Part of a small language model's weights.
Training: 449M tokens, 6849 steps.
MLP neurons of a small language model. Each row is named by its layer, matrix (down: output weights) and neuron, and shows model dimensions 0-127. Each number is 128 + 24 x the weight over its row's rms, rounded and kept within 0 to 255. Numbers have three digits each.
A block is one neuron, or neurons of one layer that tend to fire together. After each block is what it responds to, as a language model described it from the Wikipedia text at the highest values.

L4.down1006:114142168105132138150125151125106117124103122081165109096129089122148121116133161137171115120137112171122124127134140145111097111115061150166086072096138144127120160153150116107161159140163128129136146124145160111146100117142151134107131091089117145108115090151120124176119139173146111096121154138073128109088113118121114101133118121173168106115103115175159138094086135125136127133124
Responds to: Wiki section-heading ends. Fires on the closing == or === of Wikipedia section headings and the newline after, e.g. "== Background ==", "==Reception==", plus a few stray word-piece tokens.

L10.down67:139136147135158129096158139129156126129122130093147171127108115140093118177105110165119146112110109100112128126145134147118110160142129124130111112119135149105138113108068120081119122163096128121119048121108108099117110139191135103112105130109116086151154120186087163132121135139095152148087119141092120135137140108108100204108152143136092128110116127124148118132148125133112135083145
L10.down85:106101153144109092144114083129150093114096106138110154138134105131173139125128142132112108091149158117139104162122144152120147116092154106126091125151172178085145102117158093148104119169156104095150135159120175131112140159124137154164117123173131110100147182142149149112117174104108099118140126121123071119129156118124138128124126115157159119121094152120159101180103104141120136129128
L10.down428:150104112078129160149122143138145189061123150110111119102136136135140101126086119136154113123093114129132127121146123106140148119143134114118116152116184160145108130158153125101144139117108107128161147137151146120116108127148174128113136123116151108139083154110117082092106132144110140141060160130157148165131169130108120128152130152122126136146147129129116136141156138131170116107137
L10.down650:136175148103138092126152152084173151114092098104111108110126100126137109153106123168126102087103082133164137130140168144147122114151103137106125119156123160112139107122144131116164145156131098161142127113109166146176152159166178147116124064136172100114161125141117120130144120097161119111110121104136092169133113141168108089116144140144124106149157182107164103130078123116125099118124
L10.down701:095128109150131101118108108137106161170132087122151131105150135112103118107168148161096161157138080112126179159109139113141168136104111118158158124150134144121108132094139138134146122131108141155156132131167154187131124107178107086149182117131082123130097136188144141140135126140119130124111123083112137127089144107108113141137138115110135124096134125147107112103148152171092151151115
L10.down801:148086109159137136156139129151111141158109107152118090132140154124108124114144106130158117120104119106151118105148106123156105133140134098113088117093169173120185128133123114105138168067107112145138139125112099106118110161142117146118095141138104155134123098144153109138141165170114149118154135119118108080085118176145106151121151092111149105166114148132151137125141159123135161101093
L10.down916:129107166123166123123102133140105098150137123111111225156146127126099125157118116141138111104113145134108111169163146110153133134131108120144128126151098161155145130154145119126117122084085139138129129130138096134155110139150118120131151114091119125122089139159119103150137120099156159140112111072091131147130114135084157125148103057120103123191149106114166080146083109095146155103061
L10.down944:156088113123173144111117117132124178100118124125140226149154162141120089160146135110107114142128138194107139159140131145136161110117112104146148130113131117123145111113148082131116135123134115177133137169118088115154124149098119132105147145092135124082098140116126118133146133167157094144118157104153124174084102131156118168130104110135099135113137091097106115125145124184128160100108
Responds to: Connective after noun phrase. Function words such as and, of, or, to that follow a completed noun phrase and start the next part, such as Powder and Paint, network of, fall or.

L4.down172:112117127109169169131131146097171181109143119127108112104124161089100152135078117096136132087088161157101165154145123128084140110113131166120151136112145167125123087114147138132100138103099108089132150135115108111110115109119113093140122091140122119109130118146137149153130095149097145124176124118126128140124083126161150119135133147148074100139087138110141161139154124153129150073156
Responds to: Past-tense verb endings. Past-tense and past-participle suffixes completing a verb split into pieces, such as -ed, -ated, -ized (migrated, criticized, competed), plus irregular past verbs like took, met, held.

L10.down69:158138157138157104112113127137147194164146128143117120125126124082160146098125051090146135110067117087162129163164111098142188157092124101081115095123138170141167171116161120151098120157138122164097116133097133144121082112137145128107150153109118128160135134117171132098108129142071174124085117173145099143121162111090148114075119116137150116118141118137162121184107142174115136155124
L10.down145:131096150122105110121073093096124152176114106140154113151108143139147116131104136126179149110156122116143100147129153129130129145110071138127131124155162169135137119108143159103152100095128138143133112146118156092117119109151140082088144124146143159118154107138172111111097151159068094116143140182123127118138134122120172101129129121149118113142119147134149160120143155127124168107172
L10.down289:127132128155149113116159123094151061108086110177140116138104134070139136160165151157174143127104108121114171142115116120133155120111120141092155116101137086096158105130124137135105123150121131133125123163116109108108128106121147159146140117136088065152130109138102097143091146138132162162147149101148125115119119134140112135125131175126089169105134131130082121077125111117124118097144
L10.down343:155105127116100111113120147173127117102131116130098053151130120136157127143152094096133162123150073128127152122138129130108106153109122157154131138146088144116144134095141142091128141115092124126130105148153110146097143108107139131090122142135092124144115115111140132116148156213152104149133137136109110145106168133132135122150080154125113138125159163153136108135122133132110096139110
L10.down581:126080095146145155151111126115134121103158154163163122136105145135133128075123116166159153109109090138124207127159090123125068100104134156086140155116136133104120133153169118096142112127154082129122162118145108140109114174170138145102150172121092144127101137111129146097148131109127137101134134118113152122124130119064125094115109177134128152135166085122140131174126137104141116152142
L10.down847:168106132145114147112122101184108146153104112106113139135099154115131124124066139128154131170154114129103118150121149140149100146122122117155164149139121142120114154122113121147093109125153156203142160143127181149131105145125177109131146165140133123107155124113134131124135106161095133130123135143141131109163179159123147130117144147104131104118103112111110128126077155136133124182128
L10.down899:149150138135094130127102075131081146162119096185124135136083100142101146165060140107096091083117116159150113156115097143151108136137137113160106179109125145109114091135144155149116106099161124164130103138117140208105131133087135120142131153148131139155144156121116099139105115142158124151166134111108092086096098137142143136157123117115119146126116137115105127138119087135111117102111
L10.down1012:161126164135128135106131115156134109108116128129077098117115102114143086106122098085154159072152129121119146126112089144138125129085099090124148115096141120171136118157112105112113168152132096145173137106105166174116109095098118085143142101123149131128135158139098120162139153160168088129164124142130173133165133137161112109131156196155085114143143152107153117126164147149146124104152
Responds to: Verb onset after subject. Fires on the space or verb prefix (re-, vi-) that begins a verb right after its subject or "to", e.g. "he led", "who argued", "to raft", "refused".

L9.down4:113153148156110119105144129130093132121107127125071086111139163087154121127184128091133091153182085118130130111102199119119158098116122154135134143135167105136164125148142160108143093131090084125133123164116173138131147121115134122176141111102150101137114083124148095136137096129146121111192099114137153143134132145112117144109097160154144109163105075145137143072123122160116146142132
L9.down61:147169163122115143098130122149146126124129130099099105143097111095160112128095119076093126136125151126116162119120167119136128150130146171121095117133165152135113150113129133135149123116122128140142103112151128110091150090175108169105100145113091102170115129097146165160154154184119142117173124143123140151159128106112065183113154141134089105131128145107127118120145120100115099081088
L9.down120:122122125112144108096171115100126126109163144142109108149119127145119106100138065112133169153106155157157139136106121130168117133112141107117115085064134128133144091151146189129128125158106068111118105147172115119142170066097144144106108166150118097148130178090130116146158109127143139114107121116098119118129157108138151135144132149174103156095115115140089122124139097134147131149089
L9.down187:147122127113139136104079141142118118139138166154129121158145087127091133113140102136135144111106097087166162163147131187121139122142139098157129151167064135131108114099103132087109139166117150125109121084121152125159119153145127194105141146165171135178122111091126152076129106137160154135186141168114090097110119126147126123123100103162099131113126117075131101161118128080111120114147
L9.down339:151155163142102134115092122072142145129122166141151114154130152146092143161112111143112093128194100123083093121143140132120154197128128179141132114116117135159141150149162103125115141129143157120141129132102121075117136100118136126106115125100108117083154119097137153127108163133090120157141152111148106148150160187101101090092145127128112125142093114079098114105134120111151114112115
L9.down363:155166153144190103154117139059119102135122101120175166134183133138152174132115128141142110122116159143088124143117114128098136112136110077132165136139124134124096120163101120132113145160122152110097132141084109129139143128063135117135146114114146106101166140166112109109126150133129107125143116117123122106142146093181124109140100124160119099166128085136101105114127108093113137150124
L9.down393:168124128136096156134142191089105134080159108108158099110090119079135103158121115121158116118101116147134119175098142111160128158131124111084147122109118164104135119106137116142158113165118119192177141124176145155084151140148120155157116129122155147122109103101110127137127121125109107132125112133129169150115157169124134098132112148131150132120157114160090101141145121132146138122159
L9.down450:130118082153095121155127094118129141155095168140121108134087096125121125125144121134148141124140132132128148109147118131139099131158111122158108141124130149156108160178105084110165126142121100146119123123138130167090099141174140148126139163081133080178126134082160105127076082167151188113135164149140153156082117120138145156143160069118157121133134142149131121113094099121117127168128
Responds to: Year century prefix. Mainly the 19 or 20 opening a four-digit year, strongest right after born in biography lists (born 1968); more weakly, bare spaces and word-start fragments before verbs.

L9.down162:122110106147116087144120137129171103101111094115103060146135093119133104131147138084130126119173099114099126137096117135164130107127071124147147086107135102125171128067124150111154119096113115108108052121119131108177108121130176138106134157122129114088154124099142147131132193142159142124137129142150173064094111119110134106138128118107130148135155140150134149166115178190147187114143
L9.down308:142106105149134142101098180106112180141125147084110160159084113120130097129150127132120126131125121152093092136112147079115106097097118106112127150151117104129145101128142117133121098126113108153158142150132129098079096097202103122103097086118105111129111108141163165141147167164164127140130155161128123134114140141136138089098171140149134146145156140109133155142157148103134143112160
L9.down324:133145075135129158134128090140183141115145174150142127123138122107102168093142087137156127104109119120156140160151110123158145132116140134166139092158131130083117115124129092127126084134143128150133127142123118112113153127117127141176085133085144123133134140143142142159094121089156159131105136122094145147122148165118174099099120145115093159149099115108126149110102103135115104122137
L9.down471:112113078110098105106137126141161103150097101138120182135160139132134082104151162136160134159157106122120155162129127124142163103101119140089107143112126142147123114125128147136119112147113096102134172081108134085169085141135143106142132119134165109093113126152150137121078100109134154118095082132149102143128108116110134137128095180132150138110171147146144092150137165146122121136138
L9.down513:168136146125095151110158124101108135118112160159091092144127171136099119123095152164144159147107148169147158177074116097139122114108078111100139122142182153142149103094128128135113104135129096111110121113185119157094125126159110094158100119143154127129112118171142145100077157160151114130122164173100155104125136122119158116088119135105113117146145135172134142145137148151168152164158
L9.down632:116088157107104122131152135105152092112118136171097124097148108134123125112135083130148137116158122120144147115151119135106141141109153135150106136173173195148102121111138136146160100121152093093093107121129151115136118168139126131102104180114118184099114110138164156123095102164125129105089162135105108159088125101116102155133117123136147113135121134120161113143090221143134104086109
L9.down663:151065105123115160108110177120130121092122112119083175184156150125108175111097155114149081142100103129123115171104167137107112139086135111131090148137134122161074118135166117131107095139130133126128123072147135125139120102126113100161131157139122148184107098119147149116160103101154127118095132143120132135131132126172096123143084120121118123155110115147128130114105076125134151163125
L9.down966:161084165107125146123129136091098097101060133123113109131107157127152112105109132108133158173152092168152103129141086145113113150174144173124167111128126155139141133100138096125102089134173101132108144105163143153105140102109126138175141144121076124174154139143125171133162143104104101133123115127144163136086155135127170132171174153106074191133127140136114148072140162128132134109175
Responds to: Paragraph-ending line breaks. Line-break tokens right after a sentence's closing period that end a Wikipedia paragraph, before a blank line, new paragraph or heading (== History). Weaker cases: table pipes, heading marks, mid-word pieces.

L10.down4:149146100105148130147115105149067159149133086121120126160133126126147078112159053138126171118081127134128135112110081107141109205139126116121135132122130118109109135107114157165143106126100090107125115148142086200154078113142130132127130159129143147110106177119106132120126132118101140118083158165087082134143125120142124150176126144114125116130136112135146153117129161146166160134117
L10.down112:122101142071112110132091091106101135110112141159151171160187113141123094125141108134097153134157142119130149141110118145171145119130145132133121148141154107128166156112142156100134106112076092154073147130166151141143088123109129134107146132133158153126088133118118113143125132091114120118121159134107154118099116097091093107106139129074129120131149111130186142096124132074177128138133
L10.down234:093135159166108099121096157194141162138142144162108133127112138127144140162142128118152132116130121104144112151158138142108140131082098106134150114140155120078113114166152155135159089130102148155093122162100146115146166122132124100172134163132101160113125154122136100080154081126130083158116146142077133113124148137114164137135124127109173066153094124130108122111099145111137128121117
L10.down296:126110101149131136143111121169158119126180128132164126113111127122158090099142065112067098156124093132096112132150150105120089157137116112146198115117171154143081118096140177184103140102138111119090117156147118125105155135088142150155127130146110135123132106150135156107136154138149176125110156176129131112115150130128098141115124136135145167135115118127141141147069106144082097108119
L10.down346:128123112131130102119118152119097174166151128151137115130088167105058130118146147162087123125134105151129122136191103110117159111146096105100135127116134142153139072179171147149123104160151122130128116162091102090147107099128145133103158146106140153171122171153124133128108139160155094119130148090112142104118113136098117144130148110124136114126087116097147141140107096149093149179119
L10.down509:115126142134120151126097113135148161135126186153198166137146085085104127126121115129134147123111106116105103134091122100160120095097145179168100126130144116132097170153139102150139141116100122131152119122154113143135105149136142098130161132118102134124148152149076172113144137150128096132105120105123143127124119103121099111119150161105114112101123131148170109114093102142102139093123
L10.down888:157157100155131132098127098093091126111136125131151092169123143095148153127159103126091147113157100113101058123143130111077090138090077111112165102165102139109155113127095168094123123139148108153112098125160123169128154143160094112100128164114103170149153105154083151089124139132152108107174108101146134132098099136126157122139099130143124131162117141124080150138121130135138126109114
L10.down1006:130167144143109191117121130134124134156114087138127097152121093136110153107148143071120159126128131117109143153102100150118129138140134167143134123135135148134111138149149123147108123130125110128081126075137138087129100114152136172121123164118131119143141127149097135118171134119097092105123154122139126169152149126110161120113145102117184146134068114103110141107098128109143129162152
Responds to: Closing heading markers. Closing == or === marks ending Wikipedia section headings (Species, Production, See also); weaker on mid-word pieces such as ma(tter), plan(n)ed, lan(guage).

L4.down424:117148120119099098096107095130108148162121140150106055166122144096093170146147124122165161197116172164104156136125117129143112141109111109131109150126168122144085116146132112140084172180128144110116075122089073160138103083102153160115189112116128085123122108166094128112136102111132129140142095109146096125153121145147146154102127129148126127127143148133151150151109096136138127144098
Responds to: Mid-word consonant fragments. Single consonant tokens, mostly s (also z, m, t, k), inside a word split after a short start, as in Mu-s-cle, ea-s-ily, Whi-t-ney.

L9.down11:142122143104175103127072118084179094090145140088146158157144117091125104135146136062130107168149136139134095109145067092151122107094120093147165169144171090167153097087161149158153134142140113100121186125095109121126076139154099144116137166143115122156094088129110148151114138121135134151124149079096141114168083146141104153157118147140115147110147095118120160126083111156135141113108
L9.down255:109154146133137123132100159083161163144156088171159155142079149088118102102140140113120170142145128131151107167125124120133162124135080102144123129158131142109119107126126118114163142113105136155174109153128092119120092154154126162212128122129146138110126109114138089075090075102132122145138092120117051141126141105124127112140092122102123162137117157171126120077094133136152083138158
L9.down465:149123122122140114103116142121170108128113123129083147101102160141128162147156127140096186167121129192156117139159122133131079100151093149166159111168139149147125108149119113121142114124113116133142111100158085117139161124117124085163109110116092143089081171131129120130124064171109120146139132092140110093104136098111115121139132119126126155130149153183174089164111148087163133135109
L9.down732:113084100121143168124141121121093129124133090130138172141127123146132185133145145087133121072114137153140098136130117130152104129129107119127153130144135065132141075121173124152123122123138136169172149137089078164092141170114088126121132114103157107163104136128131142117134121090172086122116106121118121153112158166105108103090144087130121105118113060145135117134121131123154113144119
L9.down754:122151132111143147144147170141138104134124108136125134149131143126120131109152115119136106132165117107056123098128149091122145112146138115148085147115108130120121132120125087126123057123120115107127148118138119093101099165143132140078145120142169146141132121118177083123076165138146131155119080110111110139121119124155143134097149177161132194135120113092167073104131145119167108092163
L9.down920:105148135119151129116113149179128108107140141100117100118191062078073116118121132135132125141137097097098118105171087133123087134149149105122150168132131172149091113115108144147115113174154120105126120122180137118107100142137155168101138096155119121116147072162102138115157085085137145094102122126138131112138121097141121139156066083104127116129101141135163114133135103099127157130154
L9.down964:118108145181106149146117114106131096111098093113148138188122119133198153132180132122120163155125141134146133144139070133112105173118145126152130114133147133126185096142134124120141131133136129126132090131124127167147181121138139133145084143109115129110129161166141131080146061106128146116110121098115126060099102080105127145092128142147153129148166137165098135101160112132157122132115
L9.down1006:144132146091154133138121117128175146137086157167099155134116161111138104125120108125137152153171114131156153135180134161115144115133076105112144165167117140130106116121137153119097134158095113141093128102121163137140105086176174073118131145093155155165131127095127099156143119204158121144142116105120158104132095116142120162099103126103125113116135095101102172120155138128094134133118
Responds to: Passive past-participle endings. Past-participle suffixes completing a verb, mostly passive after is/was, e.g. credit-ed, cover-ed, wri-tten, usually followed by by, in, or to.

L9.down58:105130144131164109145094102125160122115120126126114138126100114107139099140097192156069151087163119122152087131116107152108170128148124113134115126143163147126145161171139113128177131149099112138175123128154107110124127135131094092156126084122113150111117092123123133173095134093087146133153135094117167121100171133139155107134131158112146156167148141138131137119145119162141114142106
L9.down70:131100136150081136105147134103134120133114098083147130112113129105116092129118107167124160143137140111126149126129173140110119136120117122130101096169153096123136104127176126145150099152087114129123139140109132178116179131121146145132079125150159130194150126144145163096112128148129122166119179118114144138133140116170120112142153109139094109155101151106127087175131132094115202135122
L9.down102:168139136100094145155074105144113153140132145153156171060137104130124114114104134155118147174121148141125113182150125111106173091109111090141157164101193153126077173142115138088105111109105129162096084096142144158112126111125128147135117138103162102092113144111151132107149135114123130135130108096159145129085093139124138135127154152107134171125108144140151118131112100140127121106119
L9.down109:109096125170118121130136139103150184106155123163125088128097115158090114112140114140149164171127088136093147131148186162122127141128136132138122144138151133133135119122171158117167128132133118118147136137158148134163110123117112087122165110156109145124079134109151130086131140173132072183119085115115092125135112128130131151173144118093126115125155130135100078074143143113163096119116
L9.down222:120115160123096110100097149110138127127073117098128131113110159116117137163135130138137121155129120125129111151102154128130178148133136134158171145133094122120118131106124143150104095143136104148138128113151101120109118171155164097144157131105120102155107113095118080142165146126147155086157114114122122121091118162106142134128097135132115160166127150131117110097116113135143069130146
L9.down274:113144190125147105120106110142130143145115100180142142117128068174138175163091071134153130086113182110136113116150132155115132146134162115110166150092119079096136134150155150143126082153147143118113120147152102157139147103129132130129086130136098137113113141089097191124163141145112149122131119106124144120118115101144122136111138117112119112127080113097097084153100120101105120101165
L9.down403:088130100135135132171147141109118120136148164129102145179154142092185107150072124122081196141105085165137154090099069118090084170102124132101133140101122159102145151125109133147137132127108136086147158157123159120128049115138104113108109118138132122152114094109153140130129146128140145156159171125191145134119111102111123115148120112077143142085140103180148109152148132126109130139130
L9.down763:130122097147120148137140141151131168151121097097135105103147143131127157128113102126116141101146123163147154163145090156106124151147099144141178115107151152110097121099104129151121131103110154126105108156133124157161162151118137152134166137118172118108071135102144128097099175099153097096180162142147108163084145119150128136151112121139159128146078154059120114109115113130163170136126
Responds to: Mid-word split "s". Word-internal fragments in words chopped into small pieces, mostly the first s of a double ss, as in ve-s-sel, mi-s-sile, profe-s-sional; also ob-ta-in, n-u-clear.

L9.down113:101134140142090126155144105115159137109111103134127125108114138136074164111089145120128109116148147111128140092130092166146126158123114111132159153139130143130104139140160116163132119120157117151132128123108081111135168096099178130126123118138125123117117123115102126107122110110144128164125100141174151121117138108159130097131137128124105147184096118082067097091061109101134147135123
L9.down267:146149147147085150103133120080122123133151138131100114114152153101153096096119151151154121156091126069104184155148097115156110114100118114142117171115135107141092084131104121159141184115154091136094103126112125139139174105110102144161103127127096125129106119151124081165126171081132162135168129139117070131154123130116162127117121150114123116071140135109122107175151142100117123147098
L9.down360:107134139106140107156119137117159096108127154141083151134132171163140117171175120145145108088123132132105137178121127122123130158151163120121134114149157124125140173138121126133136114139132108163125109078156129146113186100115129106188164120109144148146124145127126108142123136127127111126150113087086154135092098111134155104173141161157113086117116153078130114104118157155099116165166
L9.down418:150113120119109138104103188129155123118151059150133151128150136133101152143134139121098132113149096163137138146062146111111128142100074088115094142140136160133132125115135110137109163156145179124109116112137123146111161117098131131115149082140136130072132137098109088118109100111131146143137127153099167076117129166106129144127131163123120094129109134083079153138141153115063115116097
L9.down468:130150129137087103130154150120159137101080107153144116149129134098160131113159128119104102124104071110165117140129099111156151119091108135175114170166141121139100115105108108126155110161176125141111130128114164118155136144141140123134111100107159153124160156097124121127121121108134138107106124145125138127128131131150091159145137172152141109143166111112128095128140116100087106117093
L9.down558:155156095104106144160117138124157093120162116106126118106139154082136162133131119135137121083115126100122125171132119135181090172173154112132108104136138073167149138152161142133107155147170135158108163107107104126169132119133116164144115167134124118135109123111121121151112119097135161120141134145180118076096124110142091147138137162123108094120122128125093134113155131121127107173130
L9.down957:154135119129120161132148150111145089149119154122138135138141118121107109141128129137185157141143182151114144159128148110096135140103115130205161101119154120159163097106127111127141144153142143165152088130145148128155159135107152115128110084132134114078105101114125141177091135106120115186173138110114139097155095149088064143102159158190126153133134106093150109132119126126150135104106
L9.down990:068122119071131153155139138149147132109166137158158130144120155110146114114140110163166147121170088122108164102102130116120130131142128149119129129155075122130134138122080148121116150146090160166140116176130133113099113128110165122079119127163121090092119121149156124132126146142171083121160127160095120169093138112097132103115161130154143140137084127143136101112110111112129108172115
Responds to: Before numbers in lists. Row-start pipes, line breaks, dashes and year prefixes (19, 20, –) in tables and lists, just before a year, rank or item number.

L10.down60:157146169117151129166123136109120122133165104110093140103154129109112128150124127133090153127165085149091131156113077161113094150143118127145162110164138098124089150148122098145093103161149118147088152163083136132118101103115115130116121116095114129125119173113102090129124128131134172090113164098104089136183098190109111121154123127133151123091118125131146102128145118140131124136147
L10.down94:092120141104164148154106112155131127107125110127161170125118156112127117113071138095139132087122156134143088124098140151136100137111137112111117142147149159131104150104173115124134150116111114144169147135127118123132150093163092127085108092129092119152128087170153116192142105138130097135120134123135160195135073105101113104148104161104138119138086121104148141121138130078123163130112
L10.down435:110117128126142098131131121110123206144160086136110136101130137114165133135145117102116135096131102187180127180155109140148099142071115080129184162099101107131131135135151142158123108207097105135110134143111099117125139079097130122139164113131078165105102149161121116103147110124125117144159118147133126117115108116149119149164110174161138155124081134119116130114124156155136134097112
L10.down552:133095160144111158127171129114132113140130143122083095142140138106141144084137118133127150134123167162161139147162180118144098109165171081106143137117122104131105154128080112119131128128127112123109152139127148119143190137140125130115128158123136122115118143118130111135110156147142153084133065166148105128159132148132139118138111122099065132149137137115134122165122131126122100107142
L10.down570:139171077111159131147106092142127137146131129134113158135117121111113130117093150162083119095161173147118124135114159151164097127124103134118165136133107154106103158180166114118140128134148140193095189107112098141116108141093123154132162109145103162136105130177129101137103121161116138115111088114146120125129117121106135157159104137159108097129120102120115130121121101123106107142153
L10.down754:097174165102113112124135095093121158123171141139143074109140152149087158154115120150109165099127143124079133116105131156153153138155141090104122143130120143119104160114157146080113091158152135133116117146069121106125134105142111077121124111118149133126115084104111140115158125174093107136151131166125164081082128118116103130144146103153159150156132081151125132130082132126143122116125
L10.down826:136117170137170095171143130128148137084101135110130126071123114150128184098098134142135085168116126144151114165164111158126134158169124130146107197135116183150082122104099142112088117129081116147092120128106104121141128153094117102164140108152121126144117092103138098120128105132134098120152092126115130187134106108093108139108126117131126119125143162129158128070157118098134114157111
L10.down998:155160142152117089098109121090097162133112112168077137139100185137147182113133149154122165109113166091151159131164141162127116136107123118129148132146115145148113126151154121157089138123145103144108115124158163099159089110121168106123115142105108080143126116135121105123121134135122133141111152141131135154110135143119153164141115127106152113096091113162121105140124172117160103135088
Responds to: Mid-word s fragments. Single letter s (sometimes other short pieces) split off inside a word after a vowel-ending piece, often in ss or st, like gra-s-slands, Bo-s-ton, orche-s-tra.

L10.down45:122139132154152097118160135115130149139113129114100086104135127124116079107128140119123143160151123110162120138095160186166147097061141108155127107135134118153124117135131113127105132137132125187160174122187105137137115155115085151144104099156076119087150127154105129133126137135099136159179130115119074132095141146135134122125168161167142089135103155154080111116122099162164173122148
L10.down109:104172123166150165125114143197107120162095125127097134117119106113119090157165128124105126127115093111106150215138117142162112112187121120173118142098120119142095115101147112084107106170101129125103075141113107142163090138091115134145171111123135108158134118144112155118199102100101095138127126151115168115133157126108159151145120114084117156130125148116166112099136137105139119141127
L10.down168:105119143138142107148136126117110116164084125120096108091092140146156122145121132116135152144121086153106164140099113179139089137141141144121128126150145125109101067114118079136118123171141124129196114155141146139100139139104133118095153098133135142131092175103162136102151165115149104148158122149132180119125142138145141137119121123165175123145137153130114114114122134112153107151173
L10.down514:108181092150180108137131109125160140127132115096122141128134170156091131148152130148167115110117148128132103123116142110150158158105113155127106123116124174118152126144142134147127112140147098144147150110097133157137165091107117116120148141127079136093162120141125113112133146116151139085140125120136144149056147126104117157103074107117141127150117119088102129155151118158135118104148
L10.down569:135110146146114154120143105093117133115109099086145110101110097082131145135113156106136140165101111114154134144142143116112104118104167139158131071148114118129124102125097124079122154123145175161160104173096156124130168127140115114145107142153132134097118126185095120134123117161103124146138110139079134136105177154117116136135161132114147109129138121138107119106163068135106082147114
L10.down746:105115119088174128136186147116126126133115156097133158117125109154088125108148140164106135124131144108131128150133140161147143113144150170062103118156096113138123137115136113120180142154102185156125104154145134111095104120121092139106170123171132099113089176108147130153123111149151133123155131138167164107152078146115082099103115129127126093100122118176141157129089128094101142149107
L10.down878:118161075099129186121112142108150116136119106119095152153118170122128113114171129145090119131159137135143125171114111137130106139135102104133138127151131157160136137085143133142133101116148130122109105168174174161129102097149130110138137140110156115138144096116138134078108153150150112151126119130113143141115126140122171117137122125127105177148160126090113104157138114123112138161082
L10.down1008:126171156157130129085156113140164129159155111124155130103126164102149138124130133165118155113133161101138171163079093132151107121128131133158198134107091099104135122124101097106146159158125148122153103165135140156133111126088166146141125128081066109136162123135155129129155152141145139177152104165109106130122173118085157109128081159163123132151164115165130118120144183112173104134128
Responds to: Numbered row starts. Line-start pipes or line breaks that begin a new numbered entry, around items 6–8, in tables, rankings and track lists; also stray word-piece starts such as "Be|ca|use" and "community-|ba|sed".

L4.down237:085141132152136136135138133104146109141124136099169119114182141133133123143083138144095147181133099134134200070119164080127100143136106140111140115113146080149124124149102141102134192145120104115076167124132149133129174127113121109112165157126093115144106100114147122113124142119126110144146139142101132181153135127138122132143123135134127125175165113090142160165161102108137169138126
Responds to: Word-initial verb fragments. First piece of a multi-token word, usually a verb or participle after was, to, could be, such as ex-tended, sub-dued, comp-eted.